Part of a small language model's weights: a variant of Adam for these matrices.
MLP neurons of a small language model. Each row is named by its layer, matrix (down: output weights) and neuron, and shows model dimensions 288-383. Each number is 128 + 24 x the weight over its row's rms, rounded and kept within 0 to 255. Numbers have three digits each. A neuron's up and down rows have the sign that makes its largest values positive.
A block is one neuron, or neurons of one layer that tend to fire together. Before each block is what it responds to, as a language model described it from the Wikipedia text at the highest values.

Responds to: Second or inner word pieces of proper names, mostly person and place names, e.g. Dec-lan, Al-ban-y, Vitt-hal; also "and"/"&" joining names in credits.
L4.down433:144119124178123107113125129126114162127111144068165129161119192123142117144105132128114094135101085115176146129137105155097107134137112117100095154120153141092169103098083147126128132108151116141096134086103106106146129143135108174130118071126118119101178129115153168124146109121129137154

Responds to: Second word-piece of a word split into fragments, usually a proper name, e.g. Bur-ma, Par-ma, Sa-ur-on, welfa-re, Ku-hn.
L3.down57:117160101145147109123120127106080107124103163124120141155152103107117108147143134100151099099137140134134163067144154185137128109155153091150113120143127118126110097126042128126193103141114156128118095156140115129134121100168112164146129158132094114104120139132133135102135167136151164133
L3.down96:076116143126102111134117161052130171091135126104135118156157136137102130095136193157119156112139141105126159120128146166111126104148105115138117141094106148184093135083129120161109167157112135130137103121105112122134124138148107082107132137152152113116101129127154115166097102149111159165
L3.down221:053094142160137120110125133160121124118131088117150127107154110145151145147099127150143119116122095107160192120165122149094085124107170098118130135180166144072178133119094115130110110141106096107114089170172169137146137148080130102101140136143105153136127125116134156145040138107127117125
L3.down279:081139103141129177103174169141100134098126150186135145182165125151137171095125113191158093128140117136127163135140115142118146149149131117095174139114176154148096125103111110125091138150130097133118090104134129155120137153130105125091173136077154126111145127113159077152076115100087132135
L3.down438:100118128113142092126142140142124135117156145130145133132130151109121115118145132092125146131098114126139217111129139099126099117149115107079099179104144150105154138157095130108134107113097115126151116130123210146119096155126093086145154160082156133156174123111113126080053108163155129142
L3.down512:122136111176139086100144121105129144136130100131167078118147114138076137138142075122128138174103120093134171133133095116120144099147151118150147121117145142108139108121150133125133160106162185033125126123097111130111136124135102134124136077121126134106109096103130098127076117146142140064
L3.down536:084103102121113080145138127150133108144143078161130152105106125133120157142152165110094115121128196132138201139114127149109135155113113077129107135096107093110145083118135152118093117116169125119112140134152165133096148100138110144164144119091137131174091115096158153153080098126105144120
L3.down638:033108132198155154146165137147136126103130109140142083159113153118132097142131121119127148115112166144143226128146137121121115132120116160087176107132140105126100128094150140094119166163115127126123151092084093100121094176161127141130098115129088091128128115144104118122047120168168129129

Responds to: Word-internal fragments inside proper names, often Chinese romanized names or place names in lists and tables, such as Hu-o, Xu J-ing-tao, W-ang-echi.
L3.down108:102172134121103145080118149116105124137089087106116150157137146135144113116102132123152123143158144121147205114153115087184112119122136149117122125147090101092114126152100151143135107097134128139154134109105137086090100140120140095106136149146163148126104119122094134175032151123124063102
L3.down220:114173131143136129152104101119143100163113131150089147112144146180128177112125135111145094161107154113144127081115110159165115132190131128139138122111108136103104125149119113085156097068121172114145111117155128136131140124141122109135114105115125131165148162129118142180133125146132125106
L3.down264:215139128066127107122160126101167100163142163123128143061131160103138141089107140120132108099119113137150187107100146148144111123107133119114114136120132159126124135108123139115091094159147112108162179107092119101107103141124148130129123134158156127149105120148120135113099117136123119126
L3.down444:107116135139112124159110142116135146152132125155111127147127155112151145107123093088180148108094123100138162104088135156152108097136145134133145105136169145121117154141122148130103140123139123109093152144127098116140080104129135104130178096150164136124154164130151138160088109140137119096
L3.down474:138125109136098107143151192142123112130165113128109076131132150113122125079071104099086174130090127142161150124170117089160137089109132126133108143144124105090115125104146161099112101117151134134152114154150132108138142153109135151157118159106122106128150115112125167188103159132159157137
L3.down508:121082147156116103135121177146156101081109196148161134100129127131125160153122098085151126092110128090175206126114149137088172110097123111133120085131136121121111105142144107110114084156169110121172085117092123103139114119138135143148125136149156139100131123106141178131099118150135146130
L3.down643:126144107142163126161154127131153139135120175105106113148156126099130099104159114197109125149112114096142136137109147137128144115145112158101123148127125125131129138154138127093112114107158097102146168131104104165147135110133129129152166118164168159156094167116122068114104123154160121119
L3.down647:195145101131164160107113125109172149133171136089095146124144086076129137096125125088112131122124129109171103132137119125097129105150132155148122095143125140141114118131100166103123148134103162108108117127116087114120134103171107116159108155101111105158103145123162107138165105134113156120

Responds to: Final vowel-ending syllable pieces of multi-token proper names, often Romance or Spanish, as in Alessand-ro, Eduard-o, More-no, Na-ra.
L3.down20:066164157132171106145127121173141116115076148145111092165131111124111152100135176130126129138110114109161233151112135084097115124152145116120113112150078169103161156171115161130133093114099125150132162128097141141139097072132094138168121169118111116141104118094168127123092146177129121131
L3.down109:060136166149134144121115153139108120118134152157131097112165086168101106111119139160082088158150107130150232126134126104140128135103112126116118129122104152145139137104122131144057127150161098131128146105110109125109120117143092125151154168090158103142133112104150102116051163157136114095
L3.down154:188152130139134121086156124153127208135115150087111131089138137080134146118126098124113134128106121123150118127140089109129143138169139122076143151123066088140149118137142112115123116148147125180114118104160110128133168096155112141115132160103122104145146127143165154137163124145162099158
L3.down180:138144125107103165121152107114117090160156140137123130175087097169115144128126124185181126088140154131136151131093162120157131113121168089147115112113093157106115105113113098182100116120151080164163151135098099159119120159138120100125085129123110148108135144158145147117110159129140160118
L3.down207:136142114095139146134138141176153118119107147136124133116150093144133121135137152130132115135115139097162215145117153128141161087105139119175105138117117078130166093171127154122106108084069112102140117097118092097110106100148104111120167132110154123127129071124149126120072154165194157088
L3.down517:000110186124120141115104143122126159135167173124136147124145128113149100119136098154108136154138118100096202137102114107110080111119141120126159102140105118125150147137149116124129145158109122125121140133116158114154106108122139086145120120115171095145147127129153117144017132118153106134
L3.down604:024129137149126146103124156137130164143145154140092062091162131102087139129155126109106120141130110126112247134131099118104079103135117104109141136140113145117148152142112110101121140176123146127173116113127127158092132120137061111116137137116150113105120095110132060110024112123131125142
L3.down641:072086145094157150139140108124113163147128141105131136103103111081138079119109100161123127151145164115125227116150144121124140119149162156121097107117152109129152163141126129134107122113118121095135149136146116111094127124167120167128165130105158173106127123142140125119068118137170127095

Responds to: Second or later subword pieces completing proper names, often in tables and lists, such as Lho(tse), Ful(ham), Haus(a), Will(ie), plus occasional suffixes like bul(ly).
L3.down163:054128097137100142129172142122098165143141109132135133178096149099118160111107142134119138121116124126123243100166070154170120129147138153096122121116135137148105148151146101124107106119120116111133115134086125141124126139124126109129132127130116148130133132108179121133000145122150146142
L3.down173:066150145180080095099117115166118172124126121093098147156123107140232139131144094143112105097125112118141159134103104132114142105138154123155156087104095099115160156103136131116115109142103130092070174156119119129138113118122097100089147099100152124168173121149129146135081141166116151132
L3.down200:137079141163068159151113127070155082117131137136143075140136147109150135114095130120134115142134111098079138115142130101085143136082112090100073131121123167095103125096119115095133116135124163139142112113142133140128123170115120140108168109129139121110111155120081111133125137100121136106
L3.down377:099135145129122111132123088124159166182133123094083145160129087167093138104132113121151128127102136138152176144139090120120105115098125158098156122157130132078149167098091136115134142152110117159102125122150111167118089079145172107140117154130142087107102125137183101118087101110124145133
L3.down454:140140186115129123154125099128110126157157086133128127140111128087122132095130133146130104092144144075123179150104153160102160172141162077112138090103152137188143152126133133162106149136151103110177128090136108121099142126106123145160147155151144174151116130114127123144052121155124102117
L3.down608:182143152130163136196097163172143086122137136114139140143134138182100125128133160142130136115127138134160094112139139105094132099140085141144104155172104142109155166095139141145158071141129162171094110133121099103127117139135086133118113134082123129146154094087184158115175129125123127122
L3.down653:112114159137111110127122148122100165104115153134104145138158131152122126114110092147093096128173110156101113132117126118113119102147170123112103097150159133193113162117142099140110112132103092137168125124107124147109145139141138124098201124161125102132118091143212121151168173135122120128
L3.down710:132107137095111175177128138153136145076111141133151127132077181149171161119117147134139159110127128150177121077133108097186089159134140105090101121101117081158130113159102139107151144126092119100151128147157132129126122123101164181148133127101085116072114084141109122148144134146127143093

Responds to: Short word-piece fragments, often vowel-heavy like i, mi, ia, ana, right after a name's first letters, as in A-mi-ga, Kra-i, A-vi.
L4.down65:162135152090104133136135146133119162082141140110127100114120119143138146091138113131101162147128110127156180183133120163070117144169156114175098122140156131110101120137136148122088120106169141129091083077120109109115077123132153141129107129125133131100119130136152097115102116126130148147

Responds to: Second subword piece of a word split after its first one or two letters, often in names and table or list entries, e.g. e-as-y, D-ing, He-id-elberg.
L4.down669:167111127117120146115146147135113182125176142110117170167129125141155092115105107135093169057132119142159074145147145155169133134154178121161150126149126138131130161120109103135171109139143146133121145107107116135146156129139122117151131161125136184134112093139105104108134162194144123145

Responds to: Second or middle word-pieces of split proper nouns, often foreign, right after a capital initial, such as A-ar-stad, B-ac-ău, Maa-st-richt.
L5.down113:084121100078103120139085064158100131107157123091146131136168140152120089134160076138089148143098140142158187094117120155164188179090129096139132150133140129127098101083133159106109156124109127122117116155138117083144133105126089129152106154160099129154097121143105117151062158162122143153
L5.down352:185174107152115145137140097098123118101130109113151161147177130156147159081103094136127147121093150075133133116135111135123173134103131140156105167109138147141120126112118120139143124119126154118138129155078120108110116127125102132168123095123099157133118148124147106148119140153125119081
L5.down407:130163136138114153135124088094135143139162120118150165146105167098136140108167121108149165160132066139112108141066150157093155140132145136115130136146132092114121118148135123154152119133118124090121110123105095102155150170092147124156139136152136164166146103142154169159127166122148166134
L5.down479:106125135084119087154107085136149180093164115145109112107118122112124102149154126113109138119117172130127247119118162111109109157105091106143128113109157149159147096141156156114090102106121120114114126114121129134169089093160160127089141151126148130109109095125134134167036145171154140117
L5.down521:091150138118104128124124131125129133123132134123142099122156160156143097139155129161130131127155163118199255116152129137128153086096134151092115094125119154133154131133155163117107139095100116130136104149096117102130126127123104129108127121129102118112112119109100122121000123066097104136
L5.down609:090159132179110143161136148097118086122135086133149116083106106131110105111110109095096149134100134108125188117138153139137157137139118093163157146156127137183117100134125117146095148167122141138130097179093097119124121115135180088141102101137099140103090081181144145139091136119124108174
L5.down691:128109140129090120122103108115154158131134110158145106142101171117093088124087133104129093094148101171132188111122114150080090090101100113118100102168111113081173144115107168153147117140141140093142122085104121119153161181128134148098161167172162090117143145088111131111082142144086128101
L5.down722:073112106106104110147102083126119064119090146134115126093151079094116107125164094135165120132161169135106138087108129106109112141134101127115105130125143130120146121101161120115097128128104147139105138103097113122144104129145124155162119138154129140135134149082138108136127108144166137130

Responds to: Second fragment of a word split after a short capitalized first piece, often a name or title, as in A-mi-ga, Na-mi, Di-mit-ris.
L3.down30:197175155126133135118126146117104094115114139107116121134127120125106141123085122140159143123110132150129173158135160140119089125154149133159145072131106133121142141110097157066088133145144140130086127130120101129151100142185120143075138144110124108129140104125142160124130119141123072132
L3.down79:111088122122123141117079143137113128090162115141169094159152082139128096127126146125091115164112153171133143171115118132127120113110154140127072108109145154132075147120150115140097132164109150082169175128136147122124120108123110116157131161099135078157135128132172154144135156134113151138
L3.down347:130123137136110128107109159131161117122123083134123137130098135077115125154112126089159144143107120122118204137108103145172133108123113108134186121093158162110116148164134153124166095109134091092132135150074111127132124134142129128107129134139131129137215158137162138177083152089105139125
L3.down380:099138145194167116140109144156110142123072122159092106130096120106175134138154109161140147109161097114158165164142087108133132094140114120130110153131147119100176075142164082133155151125132132124136121166152114152126086107118137144135123096141146132129085150090123119139084157109145145133
L3.down398:247154117133085100100123094150111121099123160130160157145109095127154144170120119140153164137125159135174158144104158101133116109146152119118141096132132119099136115112148124102140101078093093108138152153142116141136117128153149145078143158106118098132123093097136171137179136125089108138
L3.down419:150127160140132122135119100123095146163122131116125100087136141131149081172126152107143160128106090128151155123120122086113099115116171145118134122111170134110099098106127122119161121072089128109142107151156146092132141157113128135171129161124102109095153132121134125160106138101133108104
L3.down645:002112149093157131143144128144143160141075131144116135138122095139154120118126107143131153140167120154138196117107112134136119112134118143112099118152128183078104110131138120155125159143129117148119131145129099147119093106104120109135114167079153130134151077147133106111085156093107120157
L3.down676:156138128088103111162118123139133144139112089124143110158112072134163113115133141123101100139127134141138124104117124155124147096121123094088107125127121060093100098126133127095130132143097124135132115178154090101139111118123119136124112135083118128132139117125137166145090105119153106175

Responds to: Word pieces partway through a name or phrase that already appeared earlier in the text, e.g. Gra in Graff, Ta in Tautvilas, Pur in Purdue, mezzo-s.
L4.down688:179108153101152117113151082115116126134146119173112108111137172141145073131104137123065141065121155104116153126147115161128104145098124096150137134147084132161163090088157157128129138101079132148108122143130159132082098165099174122127127111124101147133080147132111116144089074137143128164

Responds to: Short vowel-ending syllable pieces deep inside multi-token words, mostly Romance-style personal and place names (Par-re-ira, Fer-ro, Battis-ta), sometimes common words (per-me-able).
L4.down45:083107129151144085118128112136152120117183127122094158133165106142163129136160121157135141129088101122133190118150149102154134133116120099132137115140106119146181138079114135107093112145101156136135137127136086144100117088135099147154150149125166094120131128097136135137061132123124133106

Responds to: Word pieces inside multi-token personal names, often foreign ones in tables, lists and bios, such as Sal-im, Am-ir-ov, Ray-mond.
L4.down544:099107111101108111133125168137083178176136109064183101100145105134140129106156111121120126132129132140157209138166140152119175086137122142067127118160134125119138143113132197135131085117118119142117135128119088123117167112121133157116115086125130141110102065116129147129059126114136136107

Responds to: Word pieces and particles inside Spanish, Portuguese, French or Italian proper names, such as the "de" or "las" in place names and endings of first names (Eduard-o, Loren-zo, Dami-án).
L5.down155:144084158103142127142145126133160125136134129138126105123149116108115133149116089103089150127121106135114174135146137154140144144101163105100167171128111110165127138161154140136124118121124112113169129118077105166102129149119134104108088149145154092116140135130114137135106125102104159094
L5.down241:092166115107122128119097170149092162139091097137101148106123153132161098145075110111166152096132101124099109125104116084122149157121115123121112113113137102146117129146156086171163123117097136155115137145108102118158137110138076106099140116156139148143146095136135101144129104114115125157
L5.down460:092124112110089132128137135126142097119119094172135121134101162085138121131090134137131153135089115131101198075107135108142089128140137155090121150122106165127120166111159150132112146108125114154146116114115069141181154129137139151144128143157151097073109146152111125110061114140136127083
L5.down472:146116099129126129108140135124159145161104134165134152140137134136085138137140100099131074135129150165103244107150125175173124081120132124128104109151102107092140117149110104133122135155087128150102077146084139101088154100121092157131117143096146101123146118118123121105000156113119167158
L5.down690:132156097116157073144117146140168133088161107152133102131109167119081157124124137126153098101137118153127170123138127141153152128127142131114158185091169156115141161094087116164130118142129122144092118154103106127112163161122071131125122115117112140115124127128149166115116112135125167139
L5.down701:024140106111167117127110101121153108132164146167158118129102146128132159126135118120119127154138113129083213117111098129140110111116122117105101163136138120142124137125160115123114155129120126137109110139098123133127128178134122166117108129162169166143088133110099159109017130087104124133
L5.down705:086122133159142151172116165153104123131139119143134092124116119121154094103114144107118139102154118108124149180134122115071055149100104129141145112083142143162115127138102151084114123129141120105130154122097138100129127129130146105153143102160132145128152150173138116111099102114109084067
L5.down723:091084140099130149154133120134104114107147112151137130085160093138144107107110121092129162135106116162096201135100193159123163100088103133148134119093153093127147109137132138122097159100129146128120170095097107113122137137159117137136221109112194100132098096102121148142074161117139120117

Responds to: Inner subword pieces of rare proper names, often a name repeated from the title or earlier text, e.g. Sch·ij·ndel, Ta·ut·vilas, Max·us, 16·6·8.
L5.down54:116133102133172130148187122103133122140143135128118151124122127125127117156148109141113203147130137126136143167148105110121110130122165131103128159088105124114100163128137128119108113113133098115141150150187116161104162147130206106114092077160106096152133092151118119133082108114131148129
L5.down65:017112118141115120104109129134132093135146120166105156174128146129142130122150117142128136123141140137153255111153131121105114118101120143124137142118131122122118133135114137114137136111113141137147118146108116110122133108114126107135126136128137115136136121119151099122000138154144110144
L5.down163:147149122131139113160150125143095144179116155140111135149141182142141093141173117080144142131157161118150188110123149099131110096130069090100159174172142113118128154139111154099121131140114129132150170134133104130113136133109146095119182142103088129158105098145140088161119137139133121108
L5.down243:107140093176117127126114112142110133117140091117170111114135107140136115101154123105120091129138099123151189138135106126094136095143095149131155102142123108127137105150125192110112121121160153158085111097122140124133086112105101164135169152117103142121122128084147134127027133095125121108
L5.down328:022115118160112107110125128134129115128133133165096159173139150146140143113170130139122146120137125113149255120144124129122136128114121134120142141127124113111112136133094143116135124129121143143135121136117110137124139105116135112133126140110137113136129121098159115143000138150146105141
L5.down399:121116146146137132105107146119156145162119148146127150125133145155108114127116137097128137099119129139179171134130112106124117112169126154165128142123109156150148113121175120127093092147141146145114099160131112120145135147127078102141149112094129126137104080092150146089056158113141100132
L5.down614:149102117175170109119133174118140104122116168132125104150119130117098120169134161107164145124123106100148216149155177126132166133101173158133140147118136109144091134131125109121134121128142127146121118131142130143118146065133143114146175114154107091158115116133114131125072130167130160112
L5.down656:134168106124129156123136130123100140080138148121149100150113142162122133097146112106117162135124146130114085126114137116126120138098077138189114130148113129151118117122092162122133087102149158140109122138120138122120114187115151181114135106094116166090143126155127126111180169174111143110

Responds to: Middle or final word pieces inside multi-token proper names, mostly foreign names in lists and tables, e.g. Zas-ul-skaya, Valent-in, Sever-us.
L3.down156:150182086099142075103149122133101189149169140098123118140131128129111123175102135164084182129134110133147172116135127123115112145108128128114115088157145109097123132157090107115131155108124152143141158118079168113141154136116122128110126163122133153121149116123117110112130145146152146130
L3.down168:191126084134121113146127094160126113120127147185116102070136142129133117126134123102144181105125199146158162160129139131082125138104125116149134146084142136120116095115143149104132086078088158142131124144137115129112129081097141129169111124091135127150115122130134133159029132150133122123
L3.down236:131136114155118119133140107134130127144151156105138183141157132106162114142105106122145113146105127145161186115102107135152128130134149118171121156118113120154142141163118131124126155150114116121112145100103127095138092108156104092146157126108162075152143136091133112084088120162142108149
L3.down341:072142141136132087107090116148132135132108122172156147145116101100107153115084128133114097092147162105126190129112109117128143144123136133152149129169140133160136153136133140114126150149121120105125112125100113095141151096121138149062169118104117118142150101099140152167113107148101088149
L3.down663:100153117123109135147132156181069161144117119126087105151109149114129122140140118142120134122144147130151182155130156158141112154162173138124149122124118115087143156139088134116134142117115111133110147155083116147100145124131113146128159155121147105166104110115135120135082122163139115128
L3.down686:189109160131127089116139130122090115167138097119145168127120127138085148148094101153136121101120125129131105123140149171122086110115157128097108100157114158153136139129094099146140180150133148136112159130071135136088129127133178133101088142133142127085128145110129160156099118152126152150
L3.down703:152117111141153106157129196148099134096137104112118129111131108115123133182114143120167103077165144145128114135158113139081123125149153085155144130146144165122121155114133117122145133152150108147112115132122140105189171108123148070128168075096111137114153083119121181140115133181123120168
L3.down743:047118111163172119122122160128131137168128137095128099117125107104145146153157126126096136142101119127141255106140139135128098115141102143103121090109114154119165142147111142126147115137132132113127162137138131128109131107140089128133144156131151128117086117088128124136023163118173115112

Responds to: Short middle or inner subword pieces inside proper names, mostly personal and place names, e.g. Art-ur, Ol-af, Fa-la-ise, Jal-is-co.
L4.down534:085121111131140129099136144129145132122137141096157118121114148136185118106137108121145166126101137137148224190114123124122139133157135145075127110124115134102092110144084135082143121160146162104089118152105100113123120143135116108092150131126139080122085114144168142167048123152089122120

Responds to: Nouns, often place or administrative words after "the", that head an "of" phrase, such as City of New York, town of Kilmore, time of collision.
L3.down59:148108137135157149134152107155155095093160126142141112129142112152145077133095139131114133128150128163117217134138131135113137139110103121124150159122164114131099132130130107135100160101113123142110100140155118180079154132171139137109172111106095113139133153150137124123037184114124109165
L3.down149:060089138121120100135142115140105143094145120113140143116136117180142123157132136162129164119141100102123167122085111132104136155117110122098143099109156085137153130125123134082122173145138082094163153132122129151074160140117129127104143164148097110173123155127076126171096153160121168106
L3.down282:158096120097152075106161089153083110135122125139156104145133119114130101143141113153137161132139159118130191172105138157121146163092122096108156127117130114109109099098150073132128120124119093122147137124123162174096102162138140112084155126126090140115138147162102114121066114144143136158
L3.down353:029127118122123126156129182125143119175156114151176138093126138088125138124156150127133172114155110164110225122134124122142081144134125143136143154123137112109148126116065128173127149139113103118133135148115155161142139136122127100125133099094086117131131138104142176144124149144115094150
L3.down432:033127114118152158103129112124123116131112147124125146167147121141118123117103104163158163114135146126138204143133113130116131084076122137160116137147134133128110109097167120139135127097105101116143143101151132112079139122106106133094121124103113163153121132198162153134058129140137144135
L3.down446:151137116113137114148138128150166113133167144144136086130129110145084148130117167172126149144136141134130217148117156145132170119128113100133112105119144122102148102110158159130124093088122118132131092123096137161074132113165113113105110148127153117154108118148097114097018140178117143133
L3.down523:040103081101137111103119112141157102099143104137162133123097130127105107101144149162149139128121171118109174148140131168080099150077098119130115117085112098155124142131150135138114146164118089173133145102135118127144085150103126143107160111121124129120121159105140164128165118141111119087
L3.down739:000105123143114141149146123139111156144162139137107127121147110123106147156119131123161120151125118134088186099132118149136091126149121149097125094110133126122183109159098093126110140109090135109137121099123153134131131111123097115118117149124098088150121149111132129083072141124094142134

Responds to: Word-piece syllables inside proper names split into several tokens, mostly South Asian and other non-English names in lists and tables, such as Srini-va-san, Vi-dy-agauri, Ram-ku-mar, Man-da-lay.
L5.down59:131105140117148129115152142149158163114107135151130119140110154105145129146086079096131141153162096135157101129131148116100129139095131059156116134150122146140106116102110155138119155162095101096103151132118153083138099146120150121127119158116128130137121147103124106129134142084114113168
L5.down147:120137128133110116105109124148127131103141124170171133106137122141175120181094131081132137136135095123121159104143115094166147132094141191124118092168108117142093124144118154143090118120149112147170098095133126100128156130096169115131139105166135133096133097114136101130061132073123116094
L5.down524:072114144133096107142138147123151176114095119144117138115099107142142121152075099109116106143131138122174190132120108128105110136106131127128148101146135139137123110121110112141106117110132109104167091129167100150110127133126132111158129167138133123143130108134115137135061100127122125145
L5.down541:110162188103084150108102133129117116139138136113143168109140092187117118125119127129092156105077137100173197165145178128109136138083178160158169126111147081152126134152159152137148116130130127121127156111123169111114150110155160115142137133095119110095103098109127125139062112106129148150
L5.down581:150135112144128124081178145136103156144092127144127104119144097151186136092149108114125104133128129134158165150120106137104124117150088109148138146180084155115090135121133135107104093107071114134131123092144129147120139115097113095121112120104126133140099100064138108117065103133115090123
L5.down584:080117119127098117106133137114118119114160168131143177140119143134123131083082117098164134127107147133134219116104129099137115182104090132087128133128088126149108125137139176124127136159114116140132147118093121141161124111118098113151130127183190165105192146178113125140066131095168111083
L5.down623:119148173128157110083123124131145171101148160116195152129130123097159097168120140078171122131129134138191195054093142096108170129096108108120109093126141136169102130160109126181129113140140118145111123087101117154143113166116146130098123108143105130128147118117098147128078128103105131087
L5.down746:100130134127120138125102126149130083130128114133118142137130106106114159092153171146144124128094163119125179179124119092176103151127109145094145165111110120149153137147165124096114116141095102127124170128149109095156145150125122147102170133117167099147098140100122121150089114157110095151

Responds to: Commas, "and", or table pipes right after a person's name in lists of artists, musicians or players, e.g. "Daniel Handler," "Stanley Hawley," "Ann Rickey and".
L5.down152:113159105134133128136144119107089093140135101124158102138160135147093117172099140136117141159138172166115187119128152088107131113095112114130111117099119114122149140138143133111093125146141124131114146124152115136166106102137171160142124112068124149135092143134112119111098145126142116089
L5.down331:149142120115200131151147118164172120129125141052170159130132175118149115131147151122120160141145134145120151162098122152112111136106127162133135095106129164120132112130124127140165141164134135133145056125121126064143129158106096084135153164107078117143111133122126113133157140127155118153
L5.down416:142116136105098108141090123181168150141115125049172142116127150099105126102127132143121110169134108120078213129108125127134159153158092115165082150109134121102132096119127111152113164093152157081142090127097128102137132115117110188122161136132133102125114127143160111143086154172164151143
L5.down444:105140165138151155126108083106090108179143134123143136140164115162155152109109153105123125124119117093108134110091157157122121139114109105138080157098112127109148116118119128112107157135160108175153138135133164115147085125139156140158143119095114158139114104126128099135205160138127140093
L5.down632:168131125140142113120104129134122097169146140095128119115158139129100109132189118142138113149110112177193250115165149139119141143114127135132117147125114095127113113113104105119102099132167136140125089134186113164194105110112160129133127136136111141168100135133129117106068126148182143145
L5.down674:141115110185109130109134110128102110160158112097121140092131129155134124124139149115080101119088101110083139140141103146125160156159091134112109150159133097129105138120116152128107113135109161145110152107142160145137094155158154173115131125122132106141155124092139109124104145141149086119
L5.down710:151136145158110095141177136157167154131116076100146121142180172123181093081121079142086112150129135090118193112115127178121143146107131119166126106130159125122157182124158168150128136125166084116128095135095070171139100133099141125152155162117160112139106114156134096118113127158123140131
L5.down737:139127161136119140135124136123121166111101136116130148171113159111111124096112127086147113125159120168115208101101089166086144135136126090181122135133140108127138105125106101104096145128119155148126108109128123102099128166103065146079121170142113114095150122161118113134106165121118156119